Weights of a small transformer language model.
Size: width 192, MLP 512 SwiGLU.
Training: a variant of Muon for these matrices, 150M tokens, 9162 steps.
MLP neurons of a small language model. Each row is named by its layer, matrix (gate and up: input weights) and neuron, and shows model dimensions 64-191. Each number is 128 + 32 x the weight over its row's rms, rounded and kept within 0 to 255. A neuron's up and down rows have the sign that makes its largest values positive.
Before each neuron's rows, "fires in" lists the words (lower case) most often at its 100 highest values on Wikipedia text that the model never trained on; "fires on" lists the tokens most often at its 100 highest values on Wikipedia text that the model never trained on.

fires in: "that", "however", "one"
fires on: " that", "ver", "qu", " one", "ive"
L5.gate346 [161  84  79 154 126 117 114  98 110 141 157 168 120 165  92 118 166 176 106 144 136 115 216 125 177 155 113 150 127 124 118 132 136  97 112 135 120 145  99 147  81 116 150  85 182  96  64  78 123 154  92 184 153 136  64  77  93 106 144  76 128  88 122 129 137 154 126  72 136  75 191 171 171 212 118 163  83 116 140 122 103 116  98 145  84 135 125 169 119 156 159 106 145 138 113  50 100 143 143 179 149 133 175 112 113 137  96 168 124  77 131 136 101 129 159 121 171 140 125 189 111 116 161 119 144  77 145 157]
L5.up346 [123 132 112 179 108 107 157 116 198 105 163 157 106 165 119 126 152 145 141 118 167 205 118  69 114 136  92 178 130 148  93 114  94 125  74  88  92 130 132 125 159 109 143 123 151 133 107 199  99 159  92 123 130  78  79 201 166 160 133 123 124 125  71 121 139  93 113 111 109  63 203 114 145 181  50 178 132 124 155 148 104 114 113 111 132 152 116 210 145 135 126 138 141 102 105 108 175  95 157 106 183 106 120 160 109 128 131  41 129  89 146 145  95 163 104 142 143 131 147 141 103  88  96 152 174 106  97 123]

fires in: "you", "we", "i", "always", "to", "t"
fires on: "e", "ou", " I", "t", "s", " to"
L7.gate305 [111 104 164 146 152 152  71  74 122  58  96 115  86 130 156 179 197 132 194 164 148  68 121 153  77 119 122 120 173  73 100  83  95 113  90 131  77 120 140  95 102 131 173 103 131 102 115  87 136  96 134 146 122  99 176 100  78 128 155 136 130 184 150 145  70 132 156 134 107 117 131 123  96  81  94 116  99 182  92 172 149 123 142 126 135  90 118 136 139 151 136 146 127  95  92 124 119 130 155 124 152  87 162 136 123 136 145 183 112 121 179 124 147 112 109 111  99 104  95 123  68 184 129 101 126 122 147 112]
L7.up305 [104 167 174 121 167 163 128 124 124 153  81 128  93 138 146 158 168 137 105 135 168 166 102  64 133 154 110 127 139 148 118  88  87 123 109 180 113 117 108 145 123 170 103 130 100 103 119  84 201  75 129 152 131 114 106 113 153 149 145 155 189 101  72  92 113 192 130 149 123 156 116 151 156 139  98 146 164 112 107 184 118  89 107 124 146 112  56 162 129 119 165 133 107  74 101 163  83 221  90  94  95 122 114 137 148  76 154  68 123 148 208  65 142 120 127 122 108 135 130 131 188 152 142 125 145 131  98 121]

fires in: "with", "without"
fires on: " with", "ith", "ed"
L10.gate488 [153  91 158 179 132 156 106 163 151 175  89 134 163 151 117 124 100 157 115 188 111 173 170 175 151  98  98 131 126 145 139  84  43  61  96 172 103 175 103 157 141 121 136 130 103 108 164 161 149 183  85 143 158  78  91 130 134 142 139  93 118 117 125 106 176 116  93 165  90 116 149 176 153 137 138 177  90 180 110 141 141 165 115 127 103 101 148 168 181 108 164 173  95 140 164  40 102 139 157 100  93 145 142 162 122 129 103  32 144 165 129 154 116 129 162  88  93 156 173  80 102 126 102 129 185 135 131 137]
L10.up488 [154 137 114 154 133 193  97 159 105 148  89 146 142 175 135 115  97 195  63 157  85 139 150 186 122 142  94 124 130 115 135 109 130  99 119 115 145 152 152 129 153 118 111 133 130  99 190 199 176 193 121 131 121 102 109 112  78  98 154  50 167 125 109 153 116 218  85 150 117 139 165 194 132 182  97  81  99 121 132 149 102 150 144 194 117 144 170 141 137 107 172 108 102 108 162  63 102  91 144 140  91 148 131 152 112 186 126 117 153 103 124 126 164 162 134 133  95 157 170 108 135 133  89 118 173 119 210  93]

fires in: "as"
fires on: " as", "s", "es"
L10.gate157 [136 168 101  80 134 138 157 103 113 120 153  99  94 153 132  75 119 110 141 157 124 127 118 138 135 158 100 126 102 113 154 129  76 127 109 112 149 144 171 177 119 174  96 135 120 168 174 157 145 118 130 179 159  68 130  89 117  97 143  59 162 135 107 161 188  92 156 101 125 149 133 195 139 121  82 102  92 154 119 125 114 195 174 105 113 119  85 108 151 111 144 124 181 124  86 142 155 106 159 144 138 147 152 107  64 137 129  85 125  62 150  88 144  65 157 105 142  85 129 108 120 114 130  51  64 162 133 146]
L10.up157 [ 99 122 201 119  88 112 128 144 107 141 104 116 140 113 165 121 162 157  90 115 118 112 131 144 120 147 107 152 120 117  88 134  81 154 204  91 111 102 138 134 190 154 129 158  63 142 141 131 141 200 102 109 187 132 135 115 147  77 122 152  99 123 134 115 106 164 167 105  97 125 104 137 152 120 123  73  99 104  94  95 117 109 161 166 132 160 163 129 127 119 104 119 120 125 156 115 176 107 212 112 132  87 126  61 138 117 196  97 130 143 173 153 137 135 143 116 164 172 139 196 102 127 182 140 162 151 143  72]

fires in: "with", "has"
fires on: " with", "ed", " has", "ated"
L8.gate124 [196 162 146  74 125  98 191 137 182 115 102 194 167 140 144 139  78 148 151 150 106 102 113 159 122 152 133 161 111 148 134 116 123 175  69 131  61 142 135 109 107 120 174 105 137 138 196 110 134 102 122 135 152 114 180 157 109  82 154 125 169 174 123 113 123  83 123 140 104 111 174 156 148 155 170  98  65  95 116  89 119 142 119 126 143 163  66 167 148 111 133 104 115 108  76 153 130 106 160  88 120 169 161 116 162 161 110 107 178 151 153  90 108 170 171 174 112 143 134  95 126 145 118 107 138 100 106 134]
L8.up124 [ 79 146 198 104 106 109 137 106 164 126  98 151 143 126  83 104 169 174  60 174 136 122 150 148 103 133 162 117 148 146 140 121 103 153 143  74 105 130 189 104 108  92  81 118  75 158 143 104 169 123 153  49 159 107 123 129 163 114 121  96 151 142 160  87 168 111 172 152 113  91 154 107 134 107 117  96 113 134 111  98  95 149 169 166 158 144 108 145 118 122 191 105  57 132 103 122 167  77 197 142 136 108 145 188 154 182 117 133 177 192 108 110 110 140 121 131 149 148 107 117 111 167 123 102 198 123 140  92]

fires in: "with", "based", "developed", "focused", "featured"
fires on: " with", "ed", "vel", "ased", "ith", "ate"
L9.gate348 [190 141 130  77 112 169 148 117 122 189  63 185  87 132 139 140 158 181 138 127  98 181 173 142 146  75 139 113 111 137 107  48  91 147  94 128 196 166 133  57 105  87 139 133 127 112 153 166  94 109 150 138 115 130  82 138 137 168 145  93 135 196 102 155 134 184  68 164 111 149 180 101 157 123 128 152  46 114 140 147 192 127 111  85 189 154 114  58 170 140 109 131 186 136 130 154 120 128 111 124 144 135 143 187 137 192 105 154 181 140 138 102 154 170 151 148 155 151 148 104 129 116 108  87 126 168 148 138]
L9.up348 [142 142 138 182 187 147 139 134  82 146 136 138 129 120 152 131  78  99 144 185 123 108  86  97  98 132  83 199 147 134 130  76 149 110 110 132  92 107 145 119 125 165 151 124 156 135 155 155  94 127 195 146  95 168 120 128 133  78 138 100 147 153  98  60 113  90  85 143  81 148 151  77 138  90 136  30 126 159 181 143 179 159 136 114 136 120 113 172 127 133 150 147 232 163 134 105 110 110 123 133 115 104 170 161  93 134 143  92 141 182 175  86 144 117 124 124  91 130 128 172 124 104  92 152 178 105 107 147]

fires in: "however", "on", "after", "only", "hold", "over"
fires on: " on", "ver", " after", "ly", " over", "old"
L7.gate460 [144 103 160 164 115  74 183 140 114 121  74 139  90 128 104 123 122 218 104  45 140 154 154 142 139  97 127 149 144 129 119 123 161 152 147 140 150 121  63 136 114 117  90 162 112 125 160 103 164 128 158 144 100 174  98 111 176  92 139  91  73 114  97 151  96  82 110 140  37 116 111 111 121  58 135  96 184 172 106 137 176 154 102  91 132  92 145 124  99 172 160 157 123  70 160 102 113 101 128 167  87 150 152 145  86 111 141 136 140 108 115 128 105 130 128 210 117  99 184 179 146  69 123 102 143  98 181 137]
L7.up460 [163 109  71 172 180 117 146 119 157 179 176 102 161  85 154 162 135 146 147 151 135 147 136 124 123 139  88 132 140 124 129 103 100 202 105  49 192 118 173 123 137  80  87 130 105 116 147 108 189 157 152 180 150 149 119 127 158  87 132  95  97  92 153 152 152  77 158 134  86 176 131  93 221  93 115  82 128  99 185 149 178 109  94 139  96 123 187 113 148  92 134  69  90  99 152  65 153 150 144 144 180 106 163 115 113 128 165 102 127 153 135 134 190 154 133 137  93 129 163 135 141  98 165 111 148 152 148 148]

fires in: "on", "only"
fires on: " on", "ed"
L6.gate404 [124 155 103 126 106 182 114  94 179 109  88 142 150 165  78 137 122 156 135  95 145 115 149 142 158 123 104 116 137 134 144 121 137 131 181 137 200 113 151  49  93 136 131 133 161 114 123 100 143  95 108 107 106 114  95 101 140 135 156 150  91 112 113 118 127 100 156 161 150 108 147 118  83  78  87 124 133 132 104 156 146 104  96 158 144 142  81  83 148 144 137  93  11  94 193  96 105  97 193 153 110 177 171 140 126 105 143  86 143 131 181  80  99  75 102 168 103  92 108 111  69 124 142 114 161  93 134 123]
L6.up404 [125 145 144  80 113 147 140  98 125 187 113 123 175 107 136  89 150  93 136  68  78 151 121  66 134 162 144 195 153 105 114 161 126 130 182 103 156 161 107 130 124  35  89 158 127 182 154 114 170 100 143 141 113 138 156 114 173 153 124 102 193 145 187 138 114  59 118 135 168 103 134 103 146 125  63 133  97 137 144 110 153 151 103 129 178 177 140 104 138 157 122  75 124 169 129  71 164 117 158 172 122 156 156 151 115 104 131 166 121 156 154 104 149 146 173 109 109  98 118  91 151 109 126 104 149 176 119 100]

fires in: "by", "at", "from", "to", "other", "for"
fires on: " by", " at", " v", " to", " from", " other"
L8.gate381 [118 159 112 114 106 134 120 130 116 118 148 139 115  75 153 124 159  82 178  90 121 139 200  84  88  88 130 161 147 140 164 133 159 110 132 140  97 169 126 147 167 112 177 108 167 142 169 150 110 115 139 139 106 153 164 114 141 114 195  82  84 125 142 152 102  94 155 139  77 109 102 184 158 113 124 131 157 160 132 141 106 140 118 153 121 156 135 129 136 195 110 117  97  81 213  96 106 159 120 101  90 174 171 163 178 130 110 137 154 182 109  77 169 183  88 108  79 144 153 171 135 135 162 120 191  85  99 136]
L8.up381 [154 186 150 172 123 158 125 108 188 143 155 127 144 152 149 143  82 181 104 134 116 106 209 157  78 163 127 123 114 139  82 101 144 149 165 105 128 142 146 136 110  42  72 148 148 192 136 117 129 197 115 145 156 114 155 100 108 146 170 121 158 155 167 115 146  72 136 141 149 139 115 107 173 173 189 215 119 181 126 111  77 108 115  88 106 176 136  83  99  45  97 124 148 129  72 126 126 133 155 104 112 123 181  98 167 112  79  79 185  95 115 135 126 108 128 130 116  86 105 147  78 111  76 141 114 138 145 134]

fires in: "while", "when", "if", "although", "it", "baby"
fires on: "ile", "ar", "if", "ough", "hen", "t"
L6.gate239 [129 161 140 108 115 112 111  97 174  94 115 156 108 115 138 126 127 109  69 104 162 117 116 172 155 173 138  51 184 116 143  86  81  88 118 195  66 136  98 121  62  71 143 115 161 190 125 169 103  89 160 149 149 154 101 111 161 147 138 155  99 102 122 123  95  96 150  86  99 140 119 120 154 125 143 104  93 138 145 119 146 189 141 162 135 150 123 110 169 105 111 182 126 123 155 138  89  92 179 128 157 105 145 151 135 135 201 158 143 109 170 111 150 134  70 135 115 169 137 122 143 146  73  66 124 117  91 174]
L6.up239 [153 134 155 118 133 179 150 154  89 115 133 126  63 107 138 131  96 114  91 135 126  84 143 121  78 200  81 100  51 184 153 105 129 109 113 151 147 159  85 114  71 160 129 126 127 148 123 148 157 182  95 164 143  79 131 117 146  67 165 145 121 173 158 131  73 124 130 136 124 163 101  83 135 187 120 152 148 122 206 123 154 182 139 138 137 136 136 198 140 144 155 129  98  89 130 172 188 132 157 134 153 119 120 138 184 150 147 107 117  71  93 142 116 164 125 151 158  51  65 145 112 125 111 103 149 117 117 186]

fires in: "as", "by", "of", "with", "after"
fires on: " as", " by", " with", " of"
L9.gate234 [149 115  86 110  86  65 116 105  97 123  36 122 174 162 120 114 128 133 158 127  82 151 114 125 151 101 183 133 195 128 169  93 186 100 152 102 155 170 118 127 105  78 149 162  67 173 124 107 124 114  87 141 145  87 135  53 154 166 145 134 118  84 107 104 143 130 184 116 130 145 132 147 111 113  83 159 140 115  65 165 145 169 103 136  90 131 171 140  81 155 110 166 146 123  84  76  97  92 169 100  81  76 153 138 107 151 131 153 120 104 141 143 148 145  44 127 111 132 189  85 177 139 102 140 122 135 169 124]
L9.up234 [112  98 142 180 131 119 114 134 181 174 128 208 155 103 121 163 129 171 113  98 115 111 121 141 121 103  53 213 185 176 110  85 142 143 141 115  79 102 102 128 162 141 105 175 144 121 109 137 107 116 112 146 158 125 165 118 152 115 177 137 105 102  87  73 121 107 153 101 131 108 128 138  89 145 138 136  87 134  95 123  90 129 110 151 101 140 131 107  89 140 149  75  98 183 143  90 164 123 121 148 102 183 129 160 150 171 119 116  97 118 126 159 145 105 104 107 179 117 125 155  86 138 174 131 170  55 153 117]

fires in: "to", "not"
fires on: " to", " not"
L9.gate298 [146 120 150 132 136 105 127  74 116 141 144 108 143 151 132 156  95  92 179 167 105 182 149 136  83  79 118 144 141 169 158 158 169 140  81  93 145 125 108 119 155 137 152  76 123 167 128 167 154 130 115 160 128 104 139 156  50 104 114 102 131  77 165 133  96 150 103 168 117 151 152 101 119 159  94 197 146 164 122 155 101 137 108 162 153 150  40 124 162 161 180 138  88 130 133 146 153 176 138 118 134 169 164 124 177  92 128 150 146 157 131 141 138 153 159 127  47 149 199 134 113 124  44 145 118 106 123 136]
L9.up298 [155 171 139 194 124 142 179  84 128  99 135 156 130 123 175 152 193 109 109  61 136 152 189 147 134 140 126  85 105  84 121  93 135 116 117  89  64 171 133 147 105 170  96  96 136 105 135 138 146  74 109 149 115 114  96 137 127 133 140  95 107  93 160 138 130 193 104 180 160 122  95 133 111 148  73 200 118 136 145 145 137 135 123 176 143 122  95 157 136 137 143  90 118 118 187 182 148 127 145 120 126 121 176 129 130 166 105 132 127  75 130  77 145 160 138 180 139 125 152  98 173 105  77 153  67  98 130 145]

fires in: "born", "based", "private", "gold"
fires on: "b", " b", "ased", "iv", "c", "old"
L10.gate94 [112  39  97 146 119  89 148 119  86 121  68  93 180 101 152 107  73 116 122  98 148 139  83 120 100  70  91 105 118 152 124  64 119 133  96 160 129 139 143 162 114 119 139 153  92 130 202 123 111 152 106 124 110  90 141 180 101 107  99 179 107 175  91 139  97 123 157 165 137 141 103  94  58 165  99 128 111 115 152 173 104 102  79 154 117 214 128  68 145 190  89 123 162  99 103 206  72 136 114 110 105 100 163 162 169 153 124 172 112 115 162 118 105  72 151 122 115 120 106 100 105  85 157 124 134 113 151 150]
L10.up94 [133 149  69 158 140 142 169 192 136 169 125  78 144 155 100 107 158  93  96 112 120 118 125 115 140 129 103 152  63  85 171 172 161 195 131  94 134 154 109 101 116 118 128 138 155 145 130 164 154  54  86 134 142 106 136 103 153 128 128 162 128 130 104 108  56 158 121 146  71 200 113 178 162 146 128 186 115 102 137 122 125 134 158 119 110 140  93 138 195 127 139 186 150 161 177 149 144 102  87 180 103  81 170 112 170 194 134 173 127 163 120  79 136 131  98 164 122 223  77  69 119 142 129 136  95 166 145 141]

fires in: "that", "who", "and", "dinamo"
fires on: " that", "s", " who", " and", "o"
L3.gate132 [124  83 156 110 117  85 158 121  85 179 123  88 135  75 126 106 175 149 147  88 112 156 183 142  94 134  91 198 148 133 112 129  79 131  94  93 162 110 128  93  54  92 142  97 156  94 104 142 115 155 117 129 119 119 116 123 142  97  88  88  73 180 140 123 141  82 112 188 161 104 116 135 132 157 137 152 101 133 127 170  88 120  89 129 147 133 185 138 102 129 155  89 117 144 161 150 161 132 116 135  84 115 126 216 148  74  76 194 116  90 159  86 145 129 146 122 195 189 113 116 106 139  91  94 155 155 108 164]
L3.up132 [138 145 152 109 113 133 162 110 103 154 164 115 133 108 118 111 112 163 113 130 145 186 127 157 139  79 119 121 175 109 155 123 133 132  90 145 141 113 153 171 111 143 114 153  82 126  34 158 132 147 200 125 150 108 102 162 132 135 173 137 129  78  57 136 117 148 121  84 146  89  98 102 110 157 190 100 125 171 101 144  77 113 129 111 122 222  65 134 103 147 164 112 115  60 115 146  68  73 133 116 155 147 186 167 192 105 144 183 123 128 128 182 103 128  88 177 166 156 159 122 153 109 159 107 166 145 162  69]

fires in: "the", "a"
fires on: " the", " The", " sp", "The", " a", "p"
L9.gate508 [ 94  82 119  90 190 144 152 126  68 125  79 142 101  76 125 195 148  95 147 166 112 148 124 113 134 140  96 130 139 106 120 138 143 169 186 177 129 129 135 161 166  97 159 101 150  39 161 135 207 132 111 148 127 130 108 150 142 147  95 107 187  74 142 179  86  92 142 136 157 142 134  53  74 100 168 185 121  96  69  98 163 113 211 131 186 166 134 136 170 117 118 103  85 195 194 131 114 182 149 115 191 119 144 131 157  97 118 129  97 146 140  88 115 162 138 128 165 145 133 101  97 105 103 110  97 121 112 113]
L9.up508 [ 85 141 134 122 174  95 129  85 138 142 140 170 128 158 162  98 108  96 124  84 109  91  58  88 116 133 144 155 126 162 118 177 175 179 140 131 155  85  92  85 141 108  60  79 134 169 156  98  73 169 133 130 114 139 162 105 103 110  61 153 172  95  72 111 144 151 163 117 112 147 149 177 203  79 162 115 131 135 131 139 138 134 137 113 157 128 126 143 184 156 178 132  85 146 142  71 107 121 125 186 115 138 103 106 123 163 173 122 132 141 171 193 130 186  92 170 138 135 120 119  94 135  61  66  73 124 179 132]

fires in: "as", "became", "become", "be", "s", "because"
fires on: " as", "ame", "ome", " be", "'s", "es"
L5.gate273 [142 121 151 170 140 120 202 173 127 123 144 110 175 136 110 107 121 138 114 133  94 148 147 154 105 149 100 157 188 145  80  88 130  78 137 111 121  86 132 183 146 177 161 132 144 130 145  85 152 145 118 109 121  80 109 128 149  90 134 119 154 142 128 104 123 119 186 122 138 105  68 100  96  89 159 117  82 159 109 121 103 169 110 153  88 138 105 170 167  43 130 100 181 147 156 143 105 158 162  90 182 100  91 139 101 161  54  80  93 170 106 165 116 138  95  86 152 126 145 157 110 106 139 175  97  97 173 113]
L5.up273 [164 155 162 175 184 144 131 132 136 111  73 139  82 120  85  81 128 191 120 169 119 144 136 118 148 135  84 129 127  91 135 152 130 107 173 115 134 119  88 160 156 122 156 115  90 187 138 169 113 160 123 131 111 157  78 134 162 162 105 133  87 106 142  96 108 154 162 107 111 109 113  51 124 180 117 171  77 178 124 119 124 104 165 139 118 203 126 122  98 173 138 139 113 114 106 101 178 139 168 143  74  68 126  97 165 148 117 122 162  84 112  92 145 176 106  89 151  97 168 174 138 149 119 175  82 107 131 106]

fires in: "like", "not", "mike", "bowl", "language", "ve"
fires on: "e", " not", "l", "c", "ing", "u"
L2.gate288 [123 117 128 108  76 128 111 141  91 123 115 194 208 176 154 118 168 113  76 102 132  97 174 152 136 115 176 147 146 151  53 100 119 137  84  90 142 143  94 151 138 130 122 149 158  96 175  68 181 103  95 141 102 177 111 176 115 123 126 132  91 105 145 122 104  98 144 139 170 104 118  67 168 107  85  85 139 100 125 135 112 164 114 151 151 146  41 117  84 135 216 163 132 120 121 146 130 138 122 133  72  94 117 147 114  97 163 144 116 111 111 168 117  87 134  62 176 150 171  72 166 113  88 101 108 111 152  92]
L2.up288 [144 125 122 100 134 153 112 159 115 148  97 147  82 131 162 153 163 207 105  92  87 132 152 199 120 123 126 126  95 163 103 101  91 161  96 110  86 119 133 117 112 104  89  92  47 149 145 158 105  80  96 147 148 153 131 134  82 125 137 128 176 159 197  84 124 142  95 163 130 197  69 155 137 147 124 155 152 159 104 168 134 157 176  95 129  64 172 118 174  76  97 114 144  82  88 140 119 144 191 148  90 112 127 139 124  69  83 130 119  80  88 108  61 161 173 166 116 132 170 117 132 114 105 179 135 120 120 149]

fires in: "served", "as", "during", "for", "serve"
fires on: "ed", "s", "uring", "ar", " as", "or"
L7.gate146 [ 92 126  87 163 136 130 116 137  67 146 132 121  89  89 116 118 136 137 116 105 185 105 213 167 145  91 140 113 111 111 179 128 110 111 188 145 130 139 179 162 139 144 147 137 141 131 102 111 149 131 107 139 212  84  56  80 152 139  93 110 124 100 124 165 134 154 153 145 142 144 156 110 127  96 213  93  95  73  56 170  91 111 150 162 163 140 112 143  48 109 142 125 126 133 145 174 114  98  98 130 125 163 134 151 156 159 155 130 185 126 130 108 147 176 164 153 155 146 146 172  95  94 187  48 136 141 157 113]
L7.up146 [122 120 134 125 132 146  79 146 115  92 127 155 175 141 207  87 141 130 130 143 160  97 134 112 159 165  75 171 126 151  99 133  67  87 160 137 125  61 176 105 120 141 119 153 140 176 155 102 140 184 127 109 137 129 149 101 172  93  92  91 141 169 113  81 133 130  84 176 103 101 139 142  91 145 142  90 154 137 140 144  77 169  77 106 135 144 133 140 102  95 108 139 160 127 130 119 151 127 103  77 164 156 180 127 129 103 112 113 139 111  62 126 139 140 183  69 160 134 177 142 122 106 151 190 146 143 126 155]

fires in: "south", "north", "outside", "museum", "from"
fires on: "outh", "orth", "ide", "ear", "um"
L8.gate11 [127 159 171 138 116 105  68 100 127 200  62 199 171 115 196 116 126 167 129 141 150 121 159  87  98 122 144 113 148  88 130 114 177 133 184 113 112 153  61 138 175  87 158 142 151  94 140 143 167 146 130  76 112 122 117  90 123 140 145  36  95 200 109 161 129  83 108 133 151 152 155 131 116  91 111 181  86 173 143  93 157  79  92 131 142 140 115 183 151 105 107 188 136 137 203 110 168 159 168 135 112 125 136 124  97 123 142 116  85  81 145 127 116 151  78 142  76 105 120  81 181 180 181 119 125 138 122 135]
L8.up11 [ 88 155 120 139 149 128 137 149  71 145 154 105 158 102 135 152 158 181 119 118 128 140 160 119 151 202 145 117 137 146 179 172 111 134 136  97 191  95 130 123 156 121  80 190 133  89 134  98 143 154 138 148 139 146 137 158  93 117 136 126  71  91 152  64 121 149 146 160 173  93 159 169 104  73 130 143  93 120 137 131  88 134 142 206 101  99 140 162 171 107  69 152 114 141 110  99  65 160 180  98 128 152 126 113 132 112 161 206  88  86 103 152 128 126  94  85 146 121 161 221 136 145 113 160 162 119 144 114]

fires in: "of", "developed", "always", "continued", "constructed"
fires on: " of", "ed", "s", "e", "em"
L2.gate197 [129 168 168 138 152 141 102 132 110  94  87 117 106 114 109  96 143 111 156  57 110 158 148 166 141 177 136 113 142 120 137 123  77 109 102 133 123 141 112 192 101 113 167 157 152  52 106  76 128 124 101  92 119  96 174 162 138 114 185 189 119 149 129 165 173 171  86 111 110  86 128 190 126 105 166 166 167 180 124 123 100 119 114 133 140 102  39  92 115 164 125 140 172 172 110 131  82 105 172 138 102 173 108 115  72 117 101  93 171 147 113 119 113 126 105 140  97 107 116 129 216 141 141  93 156 117  66 126]
L2.up197 [120  80 109 108 124 100  84 165 129  89 170 198 123 108  94 108 102 114 112 186 213 150 102 115 113 117 141 160  98 144 149 130 127 157 124  89  97 162 138 183 114 175 119 103 108 155  67 122 197 137 208 110 124  94 145 149  82  56  60 153 139 128  91 164  92 106 124 123 131  79 116  97 194  79 123 128 204 115 115 121 101 128 102 113 126 122 108 144  43 189 126 107 138 119  93 146 117 127 133 111 103 101 161  90 120 147 140 146 129 117 142 123 106 124 155 117 146 108 133 113 110 155 125  81 133 157 122 102]

fires in: "who", "career", "that", "people", "a", "one"
fires on: " who", " that", "are", "le", "ers", " a"
L10.gate117 [ 89  95 125 177 131 117 127  73 142 108 142 123  73 116 169 224 129 121 121 146 104 172 176 131 182 126  92 154 101  88 164 107 104 100 103 141 144 165 129 120 118 137 109 171  96 146 103  99 140 154 128 163 147 135 101 117 135 148 102  98 164 153  68 133  97 116 148 176 222  98 118 121 109  76 144 145 107 164 107 141 113  95 166 189  84 163 139 157  82 137  98 123 161  63 103 102 148 163 143 149 130 133 133 218 157 116 122 137  78  78 188 177 139 158  82 133  66 170 138 136 120 103 125 101 118 123 120 130]
L10.up117 [149 100 174  98 117 115 111  71  85 157 140 121 115 108 157 163 149 119 100 188 152 179 170 139 136 144 119 113 139 178 112 113 102 118  93 133 172 126 140 100 166  67 160 117  87 137 145 104 140 110 138 170 115 119  76 135 171  84 141 120 123 128 123 135 111  88 161 146  77  83 123 117 150  99 157 133 181 119 159  89  68 118  81  98  93 131 126  70  83 114 130 145 166 162 130  64 108 115 165 127 185 154 194 136 152 167 146 100 127 103 146  59 134 187 109 147  81 135 111 152 106  97 133 137 133 148  82 151]

fires in: "released", "episodes", "book", "published", "culture", "producer"
fires on: "ased", "od", "ok", "uc", "hed", "ure"
L3.gate291 [ 96 175 138 142  94 109 101 140 120 142 141 101 141 161 125 175 131 161  93 118 183 167 107 103  99 173  84 129 154 137 124 137 111 119 147 116 171 123  59  71 114 133 142 151 185 130  94 104 202 118 160 156 134 193 137 114 138 147 128 113  71 153 138 128 127 121 140 111 122 129 129  87 141 105  83 178 171 132  77  84 149 160 127 129 182  62 155 102  92  91 143 174 116 129  90 130  74 114  98 124  91  86 102 210 147 135 140 132 157 174 152 184 164  62 121 105 126 102 134 154 107 122 132 143 102 143 146 185]
L3.up291 [159 199  79  63 118 102 126  84 169 120  93 122 162  82 133 119 147 129 112 129 137 206 122 139 137 123 167 145 191 138 172 134  74  86 107  91 206 121 112 100 122 136 138 144 168 127 140 119 120  98 128 115 140 173  69 115 110 127 118  97 112  91  52 110 115 168 134  76  79 138  66 137  71 156  90 154  55 145 158  94 121 143 115 147 193 121 154 115 140  38 184 162 128 139 114 126 134  58 119 125 148 159  70 144 112 136  91 102 125  85 136 121 147  35 113 107 142 116 136 103 173 128  96 179  88 115 113 119]

fires in: "an", "a", "born", "married", "the"
fires on: " an", " a", "ed", "orn", " the"
L3.gate272 [117 160 143 147 137 126 139 114 114 171 126 213 152 103 110 177 194 159 116 129 135 167  92 127 142 190 107 112 118 129 191 145 146 159 199 120 125  70 148 141  75  71 163 183  90 156 155 117 146 134 146  96 146 129  73 113 190 148  93 160 135  98 185  96 112 161 153  82 115 132  91  50 150 114 115 164 112 107 118 129  98 155 156 141  71 135  98 149 165  97 162 116 126  90 142 106 162 108 116 125 181 115 147 177 132  67 132 122 207 132 102 106 150  95 194 164 165 133  96 159 168  84  96 147 100  98 138 157]
L3.up272 [ 84 172 133 148 119 141 132 131 131 108  89 129 143 126 137 102 163 172  61  97 124 108  54  69  89 161 107 156  72 147 118 111 164 104 138  94 113  89 131 160 138  73 129 131 159 137 180 127 141 118 104 110 120 172 119  81 105 144 103 144 179 142 144 150  65 148 143  96 133 126  46  86  96 112 106 124 110 124 114  78 180 168 142 117 211 110 101 153 140 138 126 123 146  87 129 104 163 121 147 148 116 141 129 129 138 134 140 143 121 157 149 116 127  97 119  71 132  82  89  52 101 128 120 122 151 118 128 205]